From a checkpoint of a small transformer trained on Wikipedia: 37.1M parameters.
MLP neurons of a small language model. Each row is named by its layer, matrix (up: input weights) and neuron, and shows model dimensions 96-223. Each number is 500 + 25 x the weight over its row's rms, rounded and kept within 0 to 999. Numbers have three digits each.
Before each neuron's rows, "fires on" lists the tokens most often at its 100 highest values on Wikipedia text that the model never trained on.

fires on: "\n", " and", " ", ".", " pm"
L2.up1291:508485491467473480520472533477500509520517504487497502494497494470502531513496501522470478504491500519489484489501461489524466483454538461474466467527459474555576510484473497525512524493467534487483497507580515531487522489504513459488496456535503511457513498505461513493521544519493482500476547474489530505522533501463503533495545503442493522515509507467491510494517491526507512537490

fires on: " |", " of", " in", " series", " film"
L7.up625:537507481504511534511527484513487485530494511495469490510498474505496547505572443531484480473502525512483496488456501473538505504458486456539539557506494517505509476507514503495511481496466556464465509514534527485469512542479511501478553493489494492481495509557502494492520465492522499469494522482553502490514486493503467481450519495490509598484546476464518468480485515514503522499530

fires on: " |", " and", "s", " of"
L7.up489:474513515519498491464491534476512524489510512489511505504489527531457461500517521534466514503516498520525466505508476497486492485480478481466467507537473481485539532478509485447534490521514484550460481463458466514499484500494557525540542524517499531468484513476507502520503510525529486482522525500526481495492495498487467538479521491499513495460498510541497465500484503506478510568500

fires on: " in", " of", " |", " ("
L7.up11:492516505509492481477494497511537494556493516508500509465507475528503520503512501481544483504482486490518500502520545515495510533524480517522516523492514537477485475517497494521498494454509478506451513496481502466485494517555488495513477527509492493494509503504512481470505520480510480451492499510452515510481461500484518565492494503526494513477522511453525542509510532495506480478508

fires on: " to", " well", " |", " or"
L4.up687:515508506503544487504482535492498506510512513518535524546490528506496545509519487505467515539470499510506536482482476537535461506478501541467531524462514469482517562509511487467495462560535489461550507486547501513475518448522489473454473495500534480508454515473460472529514536519487492476520503522521475515476517501455524524507512519536454499476467497519454543499441504493536503472522

fires on: "\n", "."
L2.up1219:539499471507464510508496513449510515551505467488525480497500481486472519508477474462507482549508492497504503544499489461469467509501537481500506476504442513510518475492490530483481476552495530483501477477487489491469515496484526488442458495486516549486499503543494455488492523477492470520510494503485521475495460517490512474477506488496552489494463537590533499482493540535500500479534

fires on: " |", ";"
L6.up148:546520549490508506497467520442560484477514553496525475518521515522484501500473480530514518526494470466533511551518522502447489463450490513470493505500499473522540533467526539488505491470482464467516524501455474483513518484503477531497527485494476501501451492485498503543487511521467475491506493493482464528487508547510499540515494484476495517518529488521460495484477506506467495475492

fires on: " |", "==", " season", " tournament"
L2.up140:528535504524513479507452510478523487496526481568522506479513512529502522541484513525505488531487503490489514499517492483521515499479434524528520501543524474502482460491506491467500508512527496516485477520484508504507504467478526512489497548491498471499491497474502489467543465521488535524482524527499520499517502506487490468482515503485503541498524523472479458501490561511507486491519

fires on: " had", " well", " were", " would", " 0;"
L2.up175:477509513529474499462487547555505507489487505476491487446466486483518509543484506514528482528473496472494458543458482520528490514514461493457472504490478485551524532443513482506448464494533459566513500485489487482523544493503502513514501535513525496462489493561512494500481455475496504483485514527536521463531513492550508489499477491538551520493510506516506449472498520497520503485475

fires on: " or", " and", " as", " which", "lig", "ten"
L4.up210:522501480515473527549482518507501547520501495498552537498464492492526534515500508497513450518484551525528542506502489489483505500484528528523539508517485509459493482462465523496501441509532480515480465462512513504507515416537497497500554501470532500478500475497488527497497516526523532525510478483479517472511473519492518476487467475461476500472514532510545478497451501502507494504514

fires on: "==", " ==", "---|---|---|---|", " |"
L2.up1188:516534468521544494532493516497535503505485512492526488456534490543533511508505503535481491468502521479478463487463517506519503459505476469488484479529498470505534494508499516514522496512458486442535491473533503461502464514497501525467480547501487497538534488496489524488493473504529532500468543526490514509546491515572514495470518510463527513530484534488474459519519502498472482539494

fires on: " |"
L4.up300:492471481468523499484481498432508489520483534523489511510452516480478511518489502513499511515488500506503496519511466470481480486528499473486500526532494493493499527487499536488514456531491441498523501529457502483431511537507521502511549479501490520506494490482500462509544500515489468489505501520539509492480492428512484507518486490474507533521512471539489465499544451541463482494531

fires on: " |", ",", " to", " at", " as", ";"
L2.up1397:561527510536464456524510498515494496569467482490533473519485491517491473508489460491505471509452478438463547501530488524483502464502480524519518504501479504492495522506503471499492512537500490517493516489513525495489517456478483504545519524506525491498477491496507472526456507511528531515475516527503481514501461494466505506559546491501487522476495486464493493527533517481505477499501

fires on: ",", " to", " and", " or", " ("
L6.up143:502493538468460520482541489527523497524529494508504536517526560485499519530488466455456475518484526524498498484525506517475469489550503490473512514485474497463539483514518506457523487486509557503479510484468513505445519484526493496523522511520509498530524527513501510524501520504490479497492470464477431481492452466463522455509473486513492489501461515513530491473461482543489492496557

fires on: " in", " book", ".", ":", " \"", " |"
L7.up207:529529520491515540468538476463469506520482489499480550528511443482513521536553508469472486515513502484522496479488539528518525490523462492527532525465480490526504514528485521503497485456524492472486496501533520541493523516530447485473505470501531463513464540481545472484547476463528477478481468485499500497442450511543558505465510501514474561468484487522534504540484533519530493487490

fires on: "\n", " =", "==="
L7.up1067:531485515498466493522499518540543502507473474479511514535489465495470520497513488530516478484476490558534503488515491446458468492497484554450513515496509502505502477500519488499526503499490513499516487501461495442491461499500492514476517562480504503517478505526534497514519486505526508430485530512479533498494486550470534472526503502486500548522504485538525523508496488526516515558490

fires on: ",", " who", " which", " however", " a"
L6.up1357:509521493489477502500541500557464529496509477507494496503497487496523492535488484478524497509476490499546507530454536527486519448499479535487528512486507497453483520504482512489524484523487506494478493519508495513502585457502521467496533481504492546462462536519523506495486444488523520468494506521517487526448471501547510524467471516520504454482478502481505466507480498468500565503525

fires on: "\n", "==", "---|---|---|---|", " ===", " ==", "==="
L2.up324:526489472496447496454511469446499531494504516491501490465485498471483501534545520498557503518524538504483467492471478506515454536469460511490534480520479446530484484519482551442504455507493511507461497487469472468408486452518495515481510518499484506504482518527499518474510460486520510460498529465490483510519483495536470528538515487485561548510516470558500473513475544548489484495486

fires on: " |", " 0;", ";", " householder", " 5;"
L4.up1023:471501501549540478521492516479547516520514498460492504515484491519464495494509494531517505499509466494523495506500547509475510545473505502481510441455510512540499536510506475466461507483529503545442478535490560564514485513511457496525527552480495505479455480485499504526519475500530517488499518478504406484499472519468480507535504508451499526494496480487498528484515522493472547488520

fires on: " which", " (", " as", " \"", ":"
L2.up926:504507500493482504500486455486477458499516504514475497524492536536507515455482509524495509506549553483518500490501523550520487494495508494541454506485519485492515470485510494521479503530515479420437507485487487503472486486474474466477511483467500534534497507500521456516523524502501513498510512526503519500504547459509553473490523491486502483465517481493498503481519509497534534481530

fires on: " |", ":", ";", " and"
L4.up750:502469472456499538534461519489573479541505505505505471510492507507488493496517469516440499554462518503508498505460475535525507477496499497530507499437481526504522515462496500491531474473471490478479508509479493484449520481528475493533501570521488493515485473507504528529511514487480472503501459506464492510490532512484458536487490509478468476470479542532482474486480486505503491496480

fires on: ",", " as", " in"
L6.up1458:509520503486492501541528514568488477460507509513450523459538485507518543528443550521498505504507459480511510523498493462516479460496474527514455477489464517469499471447470529529473515498493485483534505488481480519481511456519449485492509522511472506501506548453483509496478462494508538485509490507492502517473507501546550501515482565539492438489498493492512486522490497482530508496504

fires on: " |", "\n", ":"
L4.up99:513498537504481512463474490458490520466498505498499518510510477519528495468521470536506492465572503467452503511528515528540533512502486489507499479493497505541563547496504486509476530546531479477488509526441518527529488482511466514491493448490490517517470487535460468549512507473496511482525522502500502485518476487478497525569569512495518497509497498483477502523495546496454572486526

fires on: " and", " of", " or", ","
L7.up822:475492464443519511538524466520467464501535499532549477492533516465502513468481495504495482515505489502495466504528467451479498519511487484464526489483477567444554485472458497458501487491506533490540552517474513533529520558488550502540472541547528566498522508512501545490512515523490462501467512516542479489545452536531501486484469485489462486492526497510493469466481547474465539468542

fires on: " |", "==", " ==", "===", "---|---|---|---|", " ==="
L2.up1313:521501497483493473475478496503503500501501538466501495493514482485496483530486493546513487478518514485472492483471477526535493519497500473471499535523511541548490483560476482475466546484475500503483519501491490517531498489502473491457503503501493502483528485527474514506482491482497541538451499484530537455518524462457495480518515504467525527477476547486508518533481493474492533468479

fires on: ",", " who", " known", " as", " in"
L6.up353:506518491491502491495508511543470501503520443550478515500490524494491474516482514503501497469441532463538527514498533494516484497521460563509540520493433511473516486498533459515481465530499489485531525490482527481490500420527446490491507491496466492502477515493489519502471430512526546512476486503506463528478465505529511480477501549498438494496486509471526484493495517491540504549506

fires on: "\n", " or", " and", " /", " to"
L2.up1173:514495513521480542515470534485502542530513522535493495493512491525481556505554490472480478525461525480506530485522488488524479490519498484477481480515469480519514478501463486510475490528439462536494501511517574526536522502524505463491538473481473496438468507491502527481524534532529518477489505523513493440523495524493504514487501496498460470514518520527543499515491500527528472501486

fires on: "\n", " of", ":", " in", " about"
L4.up1137:482508476518539524501509451467492492496445503522506508517482473509561524475492514489497524519497479498478537497497519531461494489543453546499490525482502477481539479489455482508509485484507525520491519514514516477494495507499516470488532538495496484488507516518526485506501448506488506497475497472539520469481479508512534503487492539494509542507468476509481531483493587529500478469524

fires on: "s", ".", " to", "'", " who"
L4.up1173:496501486465457502553495576496533478485512526474500515506526498477486482530531472476473523489517480453480517531462495469497494516457498503509534510543485496505542460491505514494527475519515527500513500437526461472524488491519505493473479491514486502513496481515487516536477464496549481490516509474508476502439521545516484526466544494476489487524491505525559491457476475514531526477518

fires on: "s", ".", " same", " very", " the", ":"
L2.up691:526532496478517484555499488493568526486519466467492491498493486472496478486529466464495461515490543508479502512521447496501484522519503466506493485503496460480515470483481539518526519513522513509504542488529527447503553450465525473502497533514511518437478456548523523502476574533495519482498457477476509485511535481485484530517544453499526475528480503516534568489502520526495490520478

fires on: " |", "'", ",", " in"
L4.up880:482498519512462542504562513555513534488512491485534512505519509518494421516498471527524496511513462505497500499515506495525507500536509465522496507517534534502522521496514468466533512502497477535491493506447450498525504493512508522499492509501463497554538533490468485485496480505527525493471529481531494504477511488547483485481488500533543525526491516539481470484486468465524524493450

fires on: "\n", " ("
L2.up1032:498516513472485468500484507503523490541443511519507502511492478479483498517486547523483525494526457516534490503516473481537482469463491558468509536485544467539555501513483498480482490515464492472495531540480504459507507494477483541505525540463493477489521491475537462490528535506493453493496467516456501499518497454484482498524496485517510506526539462490529512499519503545521506474473

fires on: ",", " and", " in", " at", " also", " ("
L7.up437:488546553468534522537455474525462508499430486508494499538499489516499506538483492463512486537471536536555504481470480455496520483465506509488493452509481545487493507507500509531502460500530449474551533500492497481511533487514538482508496487507480523509515478466503492510445475532481543502528485482466481502461493511531541508456493504484447477523515505450550469482509515518509511550502

fires on: " |", " of", " in", ",", " with"
L7.up293:511485506508486492522488467442523462513508515496505484482483485506493530475496483478495467494509484481476529506503491479528501511534513527487533448498508496568533513497461495479472503527474489545481545501491543498496478483508509489510531468501502478503477506490484456504470516468484468490479496547462500488469495486476487484491518506511506480545511476509494469491503512507515564505532

fires on: ",", " in"
L4.up1030:519510493462530533504523510529469483546477482494517499496507499532465502436508505484492516516473540524505550516459551480476522458504537554522456531452521488513459532436520505524498479482531502515551502481515477491496525476482488500532489519502496525548478501491508527509521424517529528468538474475475486513498476473514512517464509525473468479540492501469486513508504515510514537481511

fires on: "\n", "===", "==", " ===", " ==", " re"
L7.up965:476508518476456492507481527498495522488468533492502506478478488488486496507524559509469443473490488468527530502455488501518465517498519510428480503492487503521532483495514474496540519474509543538483511546474496470512528500503475515520501505497525514517498491499526506566552494493480503528510477538489525535485464464543507530478529467483505478468524496480494492507470475511516530478440

fires on: " |", "\n", "|", " activities", " records"
L2.up341:502528488484507514469450497497503491498486461504491522536478482534490550530514489489537552500473550536489512521481485468528470450474486528503504517540511488492521490492484523461530447477471440473535518515491521460509510458530509543516512531499492555491504552489473500504524520481518487481502474518480473513487480464501478521487509553493530570512479515489508459470457496518517493485527

fires on: " |", " of", ":", " to", " there", ","
L4.up255:514472483459485511489514490481498530457461447490470522541498494471533471516521470517467510495512460548500488476517532497520470504510541513488541545544513512446513511473524519519466472510526516532491511552516480485500469511524503500478525528509508486545523539515501489476497445496539529528494524500483482494504511508516448535493462546556523481479490491453483494523538506475533494492467